MLP neurons of a small language model. Each row is named by its layer, matrix (up: input weights; down: output weights) and neuron, and shows model dimensions 0-127. Each number is 128 + 24 x the weight over its row's rms, rounded and kept within 0 to 255. Numbers have three digits each.
A block is one neuron, or neurons of one layer that tend to fire together. Before each block is what it responds to, as a language model described it from the Wikipedia text at the highest values.

Description: Ordinal and rank words
L2.up248:156130101096149155130113141149134176117132129121150121179149125101155064091099116115154155119129123129150075132123154133139109147121138119151176110123137137112128115123133113149124091147126128114137161136087119126136132103148077110140119119131093140119077102105125169170148134129136122084095155196128173131106100149140141147114143116117096153121100120110138165156145072155107156110164
L2.down248:082165108114176131069175085092160146145140122181165123134146130098136101127123099119101085102136133135158111139095103121120136104111144121123145115138092102125149100152150132117148164158092152110166138079105131139132141113199133135148112168137109177087099088122169127130160109117119150158124174118127126124088102144123109139135132114113104138140099172125186095150145141172141136162103
L2.up372:160130150170126131095076113152137137194146145147084090165144152155103106138095118095100113147143127169112082184143179128122203168146148086104118148155143147137126151164163113101129140118086116111149117126110147132155135146129096131089117121132094129123094087124136147124124101140159124123149151106095161126124098160154131109116099162172068111153117139112103157089098131102151117134134
L2.down372:135158159109124160092113140088114144180124102157086118133161160120114122134144102087133125152084145184112087141131122185112161157139119126126095164140129165157115122149147147130088107109099121118130161139107166159160157131130122155101155146119127136123095088109114129117128121097123156090154134126083154101124107150176114158083130131150082102148143147122107123147098166094144126154111
L2.up389:160144100137179126117105157160134143135114143131130126149102116100102102111122112165146117130127104107123110148124108128088123143113111115162104145109139128159179131160132102134129134158150133089113147112109121121136122094157080136137108090141141163114137140152153122217140123177117159156122131143097148151140141135146120136109139160133111139108188141154148112124110108141163118116165
L2.down389:159154088117160108078102145121114152155124132130156144133150100145171100077142117134151069137126093115120118135121129150112137119121108097142107135109113137147147126201115096138098170171104124098121189110126120163141107118156107109119124123127154155095153113146152131167152057186099131141130134103114157126117161130132136111111142144162120153143162172145144126146102126130131110135157
L2.up1019:150131134163136176132121116126116131152112142159135127110129135141138128099125141097093128126129090128111152121125136125134160158147094180100118141176138084142116107150095147136130117066103112111124151136128129117128106131176117097101142077122068133168107106112139157142139139154149148125123140155104168135112090140139095124113142121124120134161132144093105116082099103116155121144141
L2.down1019:096128116143167127120131131133136193108122137161109105113150152139130142122100141139106137165092121157137112161129143134104138183110110125152119159136124074099177106137133114158146129121128095100169140113107154162128137124150128116121128118119102145116128086145153101141116117119108146137150108191117129125088161141160097159105101136109100152115154143096100124151103147118170149126166

Description: Inside long formal names
L14.up784:157075136130134113073128158147094106097088153127113193129145114147104129131147116088100178118104143147130114101114101157150133132106123147097107163129147149134117155177080112109154127131137101128153132200133157106095168114125126101135125165121110145160126140188142132103159117136079106099093125149078124114115132156164110158139177152138165158116134109139126133065103148155100126141161
L14.down784:109107137145113139143077116154101148102127108134133142136098127137134166092126094156132154125105121140127129105108163164103126117146124134086097174128176129105121172114093125130110143102126153142126134140154149148139126097122107138157106102108177144134124104149123070124122091162128191110125127180130142127109160158139159174124133147145118147098180153144138145143135115127191152154106

Description: Mid-word name fragments
L11.up315:132140136097140113092115117184161114102125128112133122129151154142116124110161120136135084130081163122082115149129187130206113127139128079131134106083125093122128119136123117137140149141124138106140108164085102114194146179139107129104129133126147116158126108126136133158138118099172126149128128151141127092132085144105075138121129133139129121173117107118158153122133100125133093115151
L11.down315:149112128104135117117122116109130113114087151152139142176114120156142115160151098100109105124114154138115142130142077142096123159122127124105098128176095191149099159139130119153170129080127118166132148138112137134120160138150108117163117166141171098112140164118134127141152183111096143157131128146167168138132144172199157153128066133111131092107147163103116101133102091130096197150142
L11.up884:141119118101098105103090112126147177153190116146105135110167126136105142142177136099149160159079177147085129140142145147111109154170134130144149147110111143150135129124122137098102073149089108062156135174108148098155147134091126110108111143134150120117080140129104152108139144144149126090128141158133088124143165121163130104140083113131095135160136101120134160116120140147087147092144
L11.down884:127123126109176103132117123101114129132121155133151141147134138131079126161107160123156112133097164102141137137108108133155168109167135119131131157142112148160175125143123142138134126091107090107125085138146135122111141135129159118079142132154139126150114134120146105063143124136092152091156122097122144136102098125154144166136121136145124096115138111134126124091108154083161095134149
L11.up923:082155172137150170162095126117136121162146116108162109104117148155153105100156154141118174166117142137102105096106149147115077141161137116090124134156135084113111142127142174142130115093122114124147142126117158100150125110112133125102117114096139116135117112173095119172126151117140167177160142116151148116151159104126161091115129135139120095115100107190125128131132125143094107141162
L11.down923:145109118137123169143160136125134163148114180079129137161139141110098106108095180111173180127090107137134139186172139111161163106091148138133161123124132158138152146146139136136137100121144149123105172142125127111103138127138118142137115113143117095202150123178153120115134134146151108137111103141126195126113171162124134134150112112145142113125135114142135134084142084204132181092127
L11.up1165:123159118124163109120105148064117096124139071106120120159140115099175142162124137158150152135131130101155116135138129140153076120146124121144129110124143091161135139138165167126101082140122127080143137120169099107099158126156109116102108079102128119126082164089101139107126184138144108143140183158105177106128131122134173127113137102110152108108142139162126169135126081118129143127181
L11.down1165:189132120096100163096088135123136163119128137128159106119165098113144150113160139159124138115070127136115166107114112115127103111159126195152143138145071123079086075141143096096133178123122128137136169119109106145182127103127119151163118176131136092103155114174128050117117086161134108093148186152125097077156126121126127113122139154129117102118098119131109136159132178146064175169111

Description: Partitive "of" and dates
L11.up149:132120137174125137106131143080174128108142141119109150132154119115097117106111140143147112149084137105176130137105127142173068115105146137107153139099100138164153111170108096148123109142148156174104112162142171124096165115099128113097090130128149157100115111148146078137165124142116169121154171119178172091152158139130114125108113111154119107163146128136139180123082137148137139134125
L11.down149:097150138123153135149080136133144155132129164134097105106099138102131122069143131119142155146172119163130151150110150132178132158118113109135147123094139149164122090158138086121126126141164131120090134117151095103119154154142135092109130107128123108131179158149145110115160152124140106124141103167158186148146151117114104120180145103164082100168121136135129117132114100129111117122141
L11.up292:105148157115116128152132104122138142105101192135130138115121111111105120151120128171114120128157140162133095141125112146131112072129143124143116154087144114123148109131151095119100118120123104160082143127155158128098144128120123169135093109119116136164129107148093120158094105143099141154143176116180161153113101128118145160128104135125135114151136127104109151129124156141127133113154
L11.down292:124127143147136142146117138163142098096119117146094109142146119142135094127174111146129114080114122125143165063086100128114139112098171142114143149087126169134111132117148119112097124165101126109079139146132140144062110144114157123131137116127112135161123116162099114135173171166194139096151128148143111153139152113145176149114159155113098122142135128163132114179142118152161073126119
L11.up330:152111155115140160133120113120124120117116141135117099117129099099117150144112083116114138153110114133132161093088104134120134141125121143138152119149137097143153172113172092113161128160166129091152112125109131153157101143131113121156086121101148114167156105125116129104132116172070182122145091129136147113179132076164111100165152087126122103156144129207114142145124120104102111138147
L11.down330:136152118141138133142085188157101137144127098170120118092118111138131167152133143095113107117157143121141110140089139134114156100137105111151118105130162159131107118121122090153202093151084130134144155163140079108156088121147117138094134121146141151113103161168100148126125119112111147085128105125119129104129148130137172121174134161112115102078155126117171095137099155093134147127110
L11.up651:146155144097103090095127141116147131127136145131110121120160120108124179160133109160147123129131164125131144116084095157082133123130154131130112085109134106166108067142129125133076141136109114135102108101142162130140128143161092150147130132110121129128109120167127133116078110162136121106125141130170118157133113123126131089179122073168166130126130110104119145107148138174146135119119
L11.down651:133143109091098164090096137154134106105146154144159099153134109092116111148146126123106114139095136140118131117129115139116118171082148165099130128110152147105129146152134130162098154163138083145080109137093111137096165106197133142125160121143140144071133124162110123088122110150144128109138142138121165122190108098131143106137136146149089127134136118118121147149116111130095131103080

Description: Noun after superlative
L14.up63:128192100124108131107119108136148099164094096090114102161148139103121113148120138063095127142090126167124119063149113117121128131130166128152144098153116114121118115126138141135116209125130140117105119102108095104118126062111125172123101137109122133155116152155153134135119119143170148143112104134116126079106078163114128069108165201176128128148090155121149128114140113125149134172142
L14.down63:110121087120154126126136108162132098147103114102124085130128117100113136094102116128138163151094132114103093133148173129121135124116122075127139146148157123119141152114123117104129173138142109152123104107127116163095186150111104151127112118143119121135132087074075109159149178126100157135130162123146122113154115149148124158173155078116140128144078099149128126138094072173088134122169

Description: Third-person subject pronouns
L2.up100:087142147123134099153121150096157094127134100133160110138118161174102116101113130145122103143138114147154127134127123173183111118109131187163129115143123138155157104111122141087112180135121098161124119135129127126076122124092079119099084199119159128114100155137118099139134126152090122095103129106109139157159103109163141150144142112094090122121109115179139129110129120167133136131132
L2.down100:104161102125127095179148142073147122143152121169143103113125173168087120105120108163103125114199089188125107110128127168152122103109122094146142144115133124115147108115112153064141151111147122164101122116128151156060102139098093136087089192132150111144145143114142132130121104161106139116059123102107125133134134156134142158123112130143093126128136093153161127112147145159135114118123
L2.up286:100145168146142133143138192079160129093127175135084105192131131132085137113113115105142166125089134101128160105087126115112095156094167134118120142145078109138174141195101078092153144137090117110107117091087169140146141119138140131186088131168108135104096155114101122114132106134100146128137139111131140153131123140147099135107098130135117121138091131117137148115144130157102102110127
L2.down286:135142148114120118143105140122137150105104156132083107131119100085078102138099096107109144088135092087159150129080112115148134129077130152117112135128118133144183128200109074108129114101120106094123091113093133148088158114126099146151146123145129130099109153108099137122104084160120110116102156156076134152136118133134154181109170148188130112136108144090163118165121116120087119092112
L2.up1461:111159115132131125123087098125165175149126137126123155150153120125152145137093121147114096170153154115136099145163139133147124139146119121106085130184141137115104177128138131085119140130109133133079126179105117112119112097053112120127110113151162126089127155095126113163128137171114099077137109142151144115094114128204157139125113099156147101147109098136132103078158124106145097130113
L2.down1461:142162150144129135139131125126138182152120115150161110130147136147134128121107122148149106153158145127147128132174127159141137123161127109082108157169151109147138168130143154097109191101123127121096145162141129123105112104070103126127118125176140109139132142108144099154126099152111102127132119163164114113056071128169142169137160096170145130131116110143122125097165134101118149132125
L2.up1601:090162113094144137125176110116145107126116139120131117139134171157103164150113103120084114159093099120133097155173097142154132130151099131088163151140142132164166153115104134104176137146124094124128057138119095099104133127095093102105143134077159126090139141117127122118131108146130122135067112090172144106114144109154108093102118126123118139162106140102095096095122116120139133116118
L2.down1601:102174128116130140134156142129143117142117144147135119132147165139108133155135129106121124137133101122148080147156096160158169123133091131132162156128172128125136143104115119118183139131126101148136098151111095109087142112099083122127144132107154152122151155130162081134117151160155120157094091107150128095112134103136122138083106134124100147148113172114086092121152100117138120147111

Description: Auxiliary forms of "be"
L2.up82:114123136137156131076124168129084103151187117153136167117120130106132146122134125131104156137158104126117091175157147141146116142119109117157115078152136118139137115139138122109144107145112126096095087174123125098100106163121139132120133121092146110120112123147134177132157114164113149094152144106093130135131114109153167116130117118141102082147152166157078140189151080183127126106128
L2.down82:145112174137125114116136144105113075166230076130159161113155155135129131115122131128115125138132151125108122129157124124148140133146086113150123126098106123126128130169151150152157095175126130098090091182147100115073123157117137122104148131124178110129134078102104125113151107172107168103139137110127111099143110102147127141130112117144109128124143135167124130150127103169163104117104
L2.up808:145110139173153110154161125140122121101115109100093105090095118151136141083152113078122142162105159186090131103132134122152115165163123114126149119129117093115061134143181131114129090137119129169107163123133112135158123097123099134142122166073145131144136128095129161135102138092143125138084101148151148155132184090121097146112115091093106090133156119119136150148149110158109139139123
L2.down808:126116129154113110145117125125122098137133101098103112093115106143155132096158125094140145138146145170102137118147130125154114152138113106133147099104101086113066150136156144124126145142128140126130142118119127127131143106124110126136129169117142128171112135075151147113117130067147131162098091150150132148171184122134092127106117122110144093136140119140137143171174119142139135125114
L2.up1374:143115149124111096140154124123123125129146088136134164134140113132132142126128118171107150141109104088096128149113140120115123130091139112145150096155130107134095133128102126115131104130088110143088133169137099131102105134144103116137103121131154122137107121084081174147122158173127141114136143140133129169091153135178129142104110120128076113110189134123118135139137110152130136172151
L2.down1374:116102115113110124129125157160138116145192083103152143138170139164111126126128122169117116137155130095085124144123118107146162107102131110137139090134084121137120146144173147123156096123123135118101090136171101124096102162121104127154147145137152122130135135124100164141105121148069130134152099128136118145128163127191097111099132144130128119118162099132128122138160115136136099159136
L2.up1426:169153143104138150151138123114198121105154118141121137084154122161106151155152143093072152124121120132114174155124125129126165163114139139137142179152110125143130146112122123117097109067126129137129113096103103130140136107142100149139144115127084144128143132136106163124129193121150137129134110102137125084097127195123105113100112144168103123130119087120076137113082119148139147134123
L2.down1426:140130114114168145127076134138126110131148112120111149118143070176182173158109149141132067119089149086106145120151146117119124137091121166156112106133106159135126124155115110118119069103156090131112092112167137144132127149116111122130115102135110138157112117162123113099075140135092140135187105126141159096131136124174142122141143153153117106124157123100146169129140115164162175085114

Description: Closing comma after noun phrases
L11.up146:138111158132138161140129177119105126126118096143129127119120129134124136100191151158154119147136103152132105110183135110136141152143115111162083089111107130141109127175133121106095124123141113098116124127085103143163106125168149133131119157135075167158134080131157113120128086109159151122140114112102143129130126138158178142185129125158139133162153141149112137133122106128115167171189
L11.down146:131141120107099117116116149143148116132134130116162121107154084140155112173087110124113145119067142146138133095125144165126100160130107132109127137140126077116125128148126115156102135116152171140083112117131076134105113173110174144163151127131128102078163172131111096114132170112111131133133165119168124112155149134111113082137123143067083119138131124115165092174150117133112092099147
L11.up857:137120169114159100096136154138105103175143125121119124083152137121125112098123146140118139174086168122109082090160116090121161106156114154120117150153135102129186125114184142146111172090117117103115146107135114108123148145122153124095119135152110123129130139136097130106108134152139122143102102101135120123151087092117123154139121151167171113112124080145138124118080161177117128107165
L11.down857:091132082136113087132131137143151115124140149123124115122141139130136137188122146154112161132119151096128168112123100130156091138136166091087157169133124123144142110113179120154064122129150136139141102111088123112133117111171140118143144126133106126129158139127144096095133146093137156126138143118111085162101107121111161122079133132116175159156172124151098151080122133115129119115115
L11.up1327:128125101129114157134109155135147101134102135140087179115095115111140120135147083157169148103117112150136116150109151104126105088130132127144109133153127132126157164138128130098133123172155137089134074131144114092097171145109141133125138130111159145138091113136144124162155136113109146108113123140108113131164119098130158146089101108127127110111204124094155148132091142119133152125109
L11.down1327:130166145090088124107126120081123115172121165135100158121148103134112080138125088134135132141152109119127136146130145187122136126155114142113133072098146123111137127153133112116158144109132101165095104117127107084106138175135154116110119171124158122144161143135167157121157085156144116144124140116118095093159164116102125089063139132126118128103175136159137078155099170142128138132149
L11.up1591:145146129140132108111123183144137086130113155132152115157120089117091153146160138108123119118109156124134130083148155097162089158131135133116105102092148101122137126155163141098136167108147146130083151132120091088126152144118123140127128120135115102172125111099115094167134141116119130148122087113168141105149119084168126162110113135144142131158150096129125134081144135155112126136151
L11.down1591:114149125144122093126141096161048149162091175116140107161153109170164136092143092087096162135089132158145157094146156115167097120091151135114146103116138149138105117110150109161148141135156149116116158148133084145143125135133153133108092141151123147116139183120153152125146131114122126154131062124141143110144131134118107141115134126147152134139102091159072124111119150113136104173099

Description: Opening syllable fragments
L2.up522:098130160121081125170107133104186108169117110104153115119144118106098129132153144136088157159135074159150097170141171104111141118104114134107124104173113116143152143168172117191120103138088154126123117147149144137152141148165156100146141113138148160144135128103119139111112142117104151151135123110110164130132125147143155116127079137143140137153117109100143132115144120140160101123123
L2.down522:127122120108126124180139133137177131130169065088147118096141137123100134152182103116113142103141158162103100183109161137135119100107117128130147117138115125111134091156131091173147114134112166111144079124135117168112173129156154088086128117124140135089139102106141137131149120125146138143142121122129094103142122150100150159116145111123146135117093139108109134107155193156163108165097
L2.up849:149119112151137134163149149122155137161113108074092145106163111111085112099136139127103127131169106121140122143119112091088084121115126156105128118181142124109158094154165125168147096136121150135126133186133134121136132117095182113157127104125182138134143136096143138154119123137107151130142131099131181154139113154125134153115090131141128134137145090094145093134151082157111112111144
L2.down849:110128104160146169143149141121148134161154117095099107112153111105079133100145176142120143121153111133134102127082134116106094120091157167110124148140185147129148074126156109173134106119105158138116142174136111176128138097107197086138104121116169138122119122098155121141127108113090132125149122055129166142152138148120134174100115128165140125134151119111135118109150099154118107105130
L2.up1054:075077135150148145134132126158162094102129123160108186131124112092130150116127119149127180131121157146126118149185153135109101149128109136128126117149125095149106113145111106101140095102102132141106172158120117120125106107154126113144138132082149130168130127119069125128146119119133104146173111142173173101124144138152130115104099114144131100158119165061120148144085130127111122121189
L2.down1054:142126091146150127119127108130139142159116129129096130091099129099145139163111147095123124163125180109144174136134138107111133165147142163090087122135156118103103167134148090108117103099151156144114135140141105119132108155120159086139147096156132111124104100148129159186100109170124110167151164106143161130139164125128150141122135140144137129138151112054127139135144127138087143098142
L2.up1267:120147135147143069132155126098133147128111173103113110171119150127112150163102104104118137143128101072140113119109117106119095174142155140144148102166149115149113123133132160132132144156097083109116148128137143146127092111135174121103130133158134168129155150067125096121149114140132169065155089145097156132126120129134172138126093178093129118123134133093147110110155099115103109123146
L2.down1267:125136122164127120141137136103126144142153117106128122136134137119108141168130097132095152104145102113105101133102110126128107172160134137152138153190150135136114121106157156146132144172103097098117113123141122140125114095095176119115152146128132135109121129074152121101136089140134159080174117137109107127137096163136170116138061150136108132136129152068106121115150094115094096099087

Description: Predictable continuations and table rows
L14.up213:118117143137122140153110099116116101120121164160194118109121137111139125166183137103140115123125154128121104178150114116108114100146173119118140119141126094152140141122092137132149105124139148119139122160116142086133144170111134119115125083143103120112106108099136111119154137125149120120116157096161182114174153082130185148151110149144167148099115090176112101117152147150128167179162
L14.down213:154120146081118150151142122133097111121136109120111145181125155158166097154135114121118182133141121132083133168127099076130151143151098087133135129071148116130154134155121096115139119145125145110145114147127155096063110123154103147126160133130079074163120091147153116143143167139113158146077179122131161119141157118100094120158077162145157134107073150131076154126129135148111149126106

Description: Before a date or figure
L14.up1211:121158133104146119104117137134140142105117139123149129140148131063125144201144108147128138122122094128151159162148103153127112120094119131116108086149131105144084112147116143129149145140152103144185125113165105129132108135146106156155151125125112094141159109110129115144140094118087144072132119139173128112098141108118147153143138082157093171146134107105135150143123130143176102098160
L14.down1211:108132111091142146128109131123127132121125111138098119133129127133177140152127160110150124151129142135126123154103116097136135116132104104166159112121115131108160124122135154166093159126126089137111112143147116122141128075109131096132085118102146062096152115140154113132105107156119149099126134140140122100144161119110142087123117139101124163141145078133124129123161108079135155109142

Description: Ordinal and temporal modifiers
L11.up51:160135132172134130165128120148151125128128116095130136155103130121110104141134099143154154110148110154129099122139162084140133148139183098126142099114062141147153113121154098093105085172157172126158098095150114132116160105078148156135148128116074090059136099109130155111180129102129120138093094103141100103131101150107124094122154179142112123137134154167139143153146148111124124165127
L11.down51:128124110134141121111135130139143097098034142124123113143128120166137121110125141115078146073126142133117114109167111137139147134114136126115121093127138104140133145122121147121094130130148150120157124140143176139145120114138159134042113105140099120118147123058162179116091136105150176107086108138140124099142098162066144101134143155149113112113095134173143165136127135145143082119131
L11.up458:100143182153116135142108120111140077117131117134111103111145140103113094114139139151131084135145081170143161107126138149162136138161163110140159087150126146144163115124113143173124138136104100153090143147107157141141119123139125143119168111120146130060126122108125148094119137126125109126117130112075179105117079098127148111126141150139143096078136107123120131120131145105130151143127
L11.down458:101148108137153147130114091119173099120145130084154161082111127096145112094095137118169157112134097116141152088129151110119109142175145114135142133099104075102112104120092101141106161166131141148114163093118177127155102154171110199075107150134108128068159129128114187128116104126149138139128167135112168124096068138100129102130113152148128153120115164122114118141162159165134138144113
L11.up505:152112162164182098102098122158149070151100087121137096117117137115101074122144127117117084139170101153135179089128114172145130130124144067128136110137096092130158148171080136093082133115121102137133130107099113123167117128132077113140124144108101112115114130137126111106153132068145146166092129149125157090139124142115119165133123137114134148125121109112144124118143132171136127198087
L11.down505:104080102114119157093153135129148099062145149103155115110121123117146087123119122098125114125096105117078126131122101096146139141165146141170144114166093106110095132172114113117108147123120157132166155137145082120162092118154151123118106140191174112132133118136155116114083120105131160163112151130151113135125100138095096146139105130127117103110144111130114108130153113146138119134120
L11.up778:157129166137175139114155082108161094153149136111152153147157151133100129122121119132104085155163101186158165131142132175132161127113142131156141131122119091133112129130105142122101128105109142099140122147072100100160093090170110153142087132105074126119159098111161148101111138097102106166100154154146131097127167138136118092105083120085093079098177094133151137131174112150090160168122
L11.down778:118135107174109096097190117174105157111105117098120109165119128150125137077149138164158133123077131092142097165158137128154158137131162127141153160103117122148145113145108121150155150138122107129127101114154129113141156174123120095149150165145134154160083142090123115093115156084111113122116098147143133174147094165113147184149061133150138145160097130136143168129102131119075159099131